config.toml
n_layer = 12
head_dim = 32
norm = "layernorm"
norm_eps = 1e-05
rope_fraction = 1.0
qk_norm = false
optimizer = "muon_variant"
lr = 0.00887
grad_clip = 1.0
final_lr_fraction = 0.0
dataset = "wikipedia_en"
MLP neurons of a small language model. Each row is named by its layer, matrix (up: input weights) and neuron, and shows model dimensions 0-95. Each number is 128 + 32 x the weight over its row's rms, rounded and kept within 0 to 255. Numbers have three digits each.
After each neuron's rows, "fires on" lists the tokens most often at its 100 highest values on Wikipedia text that the model never trained on.

L6.up159:092040139120127183079050176132099097143101139161108126172128158147123126179096140132096126132130152146134103094163169064164070168151086168147168094124096127146120092113087145151139086123122154129127151172150102073077091172072154159141129110112132164159113130144071155064084098080158159110
fires on: "-", "ir", "y", "at", "or"

L3.up578:135182179161168134111180107106127131094115091162133129147075117090112097135090049178088108130081136095150120167100118120187115115083168122126132100146145144115083127144137183135126108132126127073132173140083134137132220100147113125144113082093130169148159119150118123165123104142128113081
fires on: "s", "ts", "te", "ess", "d"

L7.up212:071176114145158181139155127123099076184107105081065049097130117101175089158109074127145151122073134113108176139123087139108141111126138117119193105125180098054116203152151148135116175128110117097121143097117143155101128119119098124056120078122159126076133135137117091129090100165137064130
fires on: "om", "w", "ch", "t", "9"

L3.up814:166103116101099105074132106087139121110201086143164094100095154147086163174138080120132176143097100113183074114109108098143122135228095113126145068117152121085187147153178093097139130101158085134055085132145162148075175113177120177186184057117194086171088202078093058116097114139159104137
fires on: " per", "od", " d", "d", "at", "iv"

L2.up591:125153146090162131155132115107156101136097140177152116115183092155089127133147125116114143120125134134122109154069109144038136124122132094132130136159174114069139155126198111138182143148095185082133104164085135130166134124167093175088117096149103120125160166162169156225202117183172163150
fires on: " sp", " pl", "\n", "le", "ge"

L7.up152:144179124146147156093099127133150169147153114157100106183093196064081141111121134139122173081163139118173109112110094138201166107108134184107126059155173139135151080166121123149078146131197126100093156101119110113111131144123136093184169112096111132099124085094078081144119078089155144134
fires on: ":", " per", "s", "are", "an", "k"

L6.up933:108159114198107133072102182148146130199145141094130168170129162117084137069152146141138084141160141108110090125125155089161129099169168089112118081104130058164140103118136081085111151096115179153096086112109084073120198095107113124114069102123126132139117137142178103091121106107106131173
fires on: "ed", "ent", "er", "t", "ence", "en"

L6.up199:155170160119142167079190084037109078077074161152186113133100177120104053198108077060056148113108144143053132178129147107131161207084176115182156103129171117146098131171141129157168152140132106163105104172101143170087181164128134118124077125100153123136113143181134135157079144215116148053
fires on: "\n", " their", " —", " two", ")", "f"

L4.up555:113151067117168154103128126126115175183093114091109136111145165113119140088116132078076113109177164129138165116084162126092109116111161128134127119108137114124126159133125144211155121093122128175099075125123159150164146112147088103130132125144175108124204185133123131129119199078087154154
fires on: "d", "s", "ab", "er"

L7.up388:128144144192137184128122084125110126156195080149165135116104112103079174150085149088125077151142105071127092130089086087156066101060166097079204079083137143162162145176123114114157101081156177224173112134116126111176189157152125078168099152084114130131167146073206143111135111151091154178
fires on: "orn", "ent", "ed", "er", " b"

L7.up222:117091082146129139053087110175123094093156117138116141113094092134139104151096158135109146118109067067127138078194083105084096124158117106134179129149132136175145099125132176071134142129178074107101084138167097185122152099142102116163101101120152110146095127111090147112077154192138145110
fires on: " d", "c", " to", "at", "and"

L3.up613:096124127152116149122122080156144157124159117123140122154092177163096114168081131077095158096177163091095059163081095166164111111105124171139119120083155129115124119108141173111105133132169119140091123087172076127115156140221099130144128107085127083152111109134149156147119104124077128128
fires on: "s", " =", " per", "ad", "and", " al"

L2.up143:126115143099186137130141119166108134141173184147183085150157124136107116152066152118122140136060159166194124174104144106132171113128108056134118134138147083137133177137094116126175126156087133158142103148156149081143217110160145150131121139126052107119091185189064158126132116137143116101
fires on: "\n", "rom", "ly", "ree", "age"

L2.up109:147139111121172152080185105111119108145107154107170091088163147127104147067132096113151128078141085152105157133086150126128085169128051087152116085148152164151148152124132089209144107232083137181092126171122133096157132133166139150095098090111033167094143147116125143131142139164122105153
fires on: " at", " 201", " 202", " rec", " re", "\n"

L6.up148:080074103131138169102070136141140108114152106148112130123069142120135127179174099124140095108127123130195199093128099116131130143146112154105081099126079155140043083096153152121118100099159132127152089180126133101119089104113200089073088156158171124092083066151070108072131147152190132079
fires on: " St", "y", "as", "-", "j"

L6.up784:100110078173095147116100130091147118146040196120137080174145072133102085068172143173140107105108134120146109104063135105116149128082172069090155136167094126140102131151139148172088102169104129131113164159141142149160120148109148095112159115136087094102080106156137111155070157139133124172
fires on: "ing", "ation", "age", "ed"

L3.up651:133059159143100125152130143109166127140113121083146132121118108149147088086093040122095183126125131141167115115092092143111064131131078188113113129107105139147146160146162142096095089151155113077120158200144131167086144194115118109098144082141154133135188161145125103079182139168107079109
fires on: "on", "m", "id", "e", "ion", "ons"

L6.up640:108135136154098072089118181139117129125175121149060173095127088113159174146135197046130079151117122093091110127067121134165110082174125118140137081064129145156109128218121131117083105165103175136134112101105084098147153128117138111101166108119158126102145137163152116135149088115124079153
fires on: " b", "ro", "ar", "b", "t", "en"

L4.up380:128131089172186136137146150127111185174117111097173150120148134051163116029112125135151104105137160123145137108131192132138082120106135086159109170096164115123122115087117152145177111078126070130080130127116133148142115129076099118117086126131189144157117169148168134130172137181113092121
fires on: "ess", "ing", "ch", "e", "er", "s"

L2.up193:172125198123166173117172137153143113135063146092169120119164123141135115101088114104134175108101098127155111116072178140165174171117148103176140090156151140112135146136096106149183142163136165127085097144174141150154128152118143109073181112131127123109128178156160167141124108167185169158
fires on: "===", "\n", "=="

L3.up912:088136153120164112187113118124107099178088083157117133133086097116131161131148067138129157148084093123178197116182076143140120171129157153155124142079076053085088178092156139087163129108131131093106118143158180098082123130099142133065159116101156174161154149102152092116125119102132106139
fires on: "om", "t", ".", "l", "ers", "is"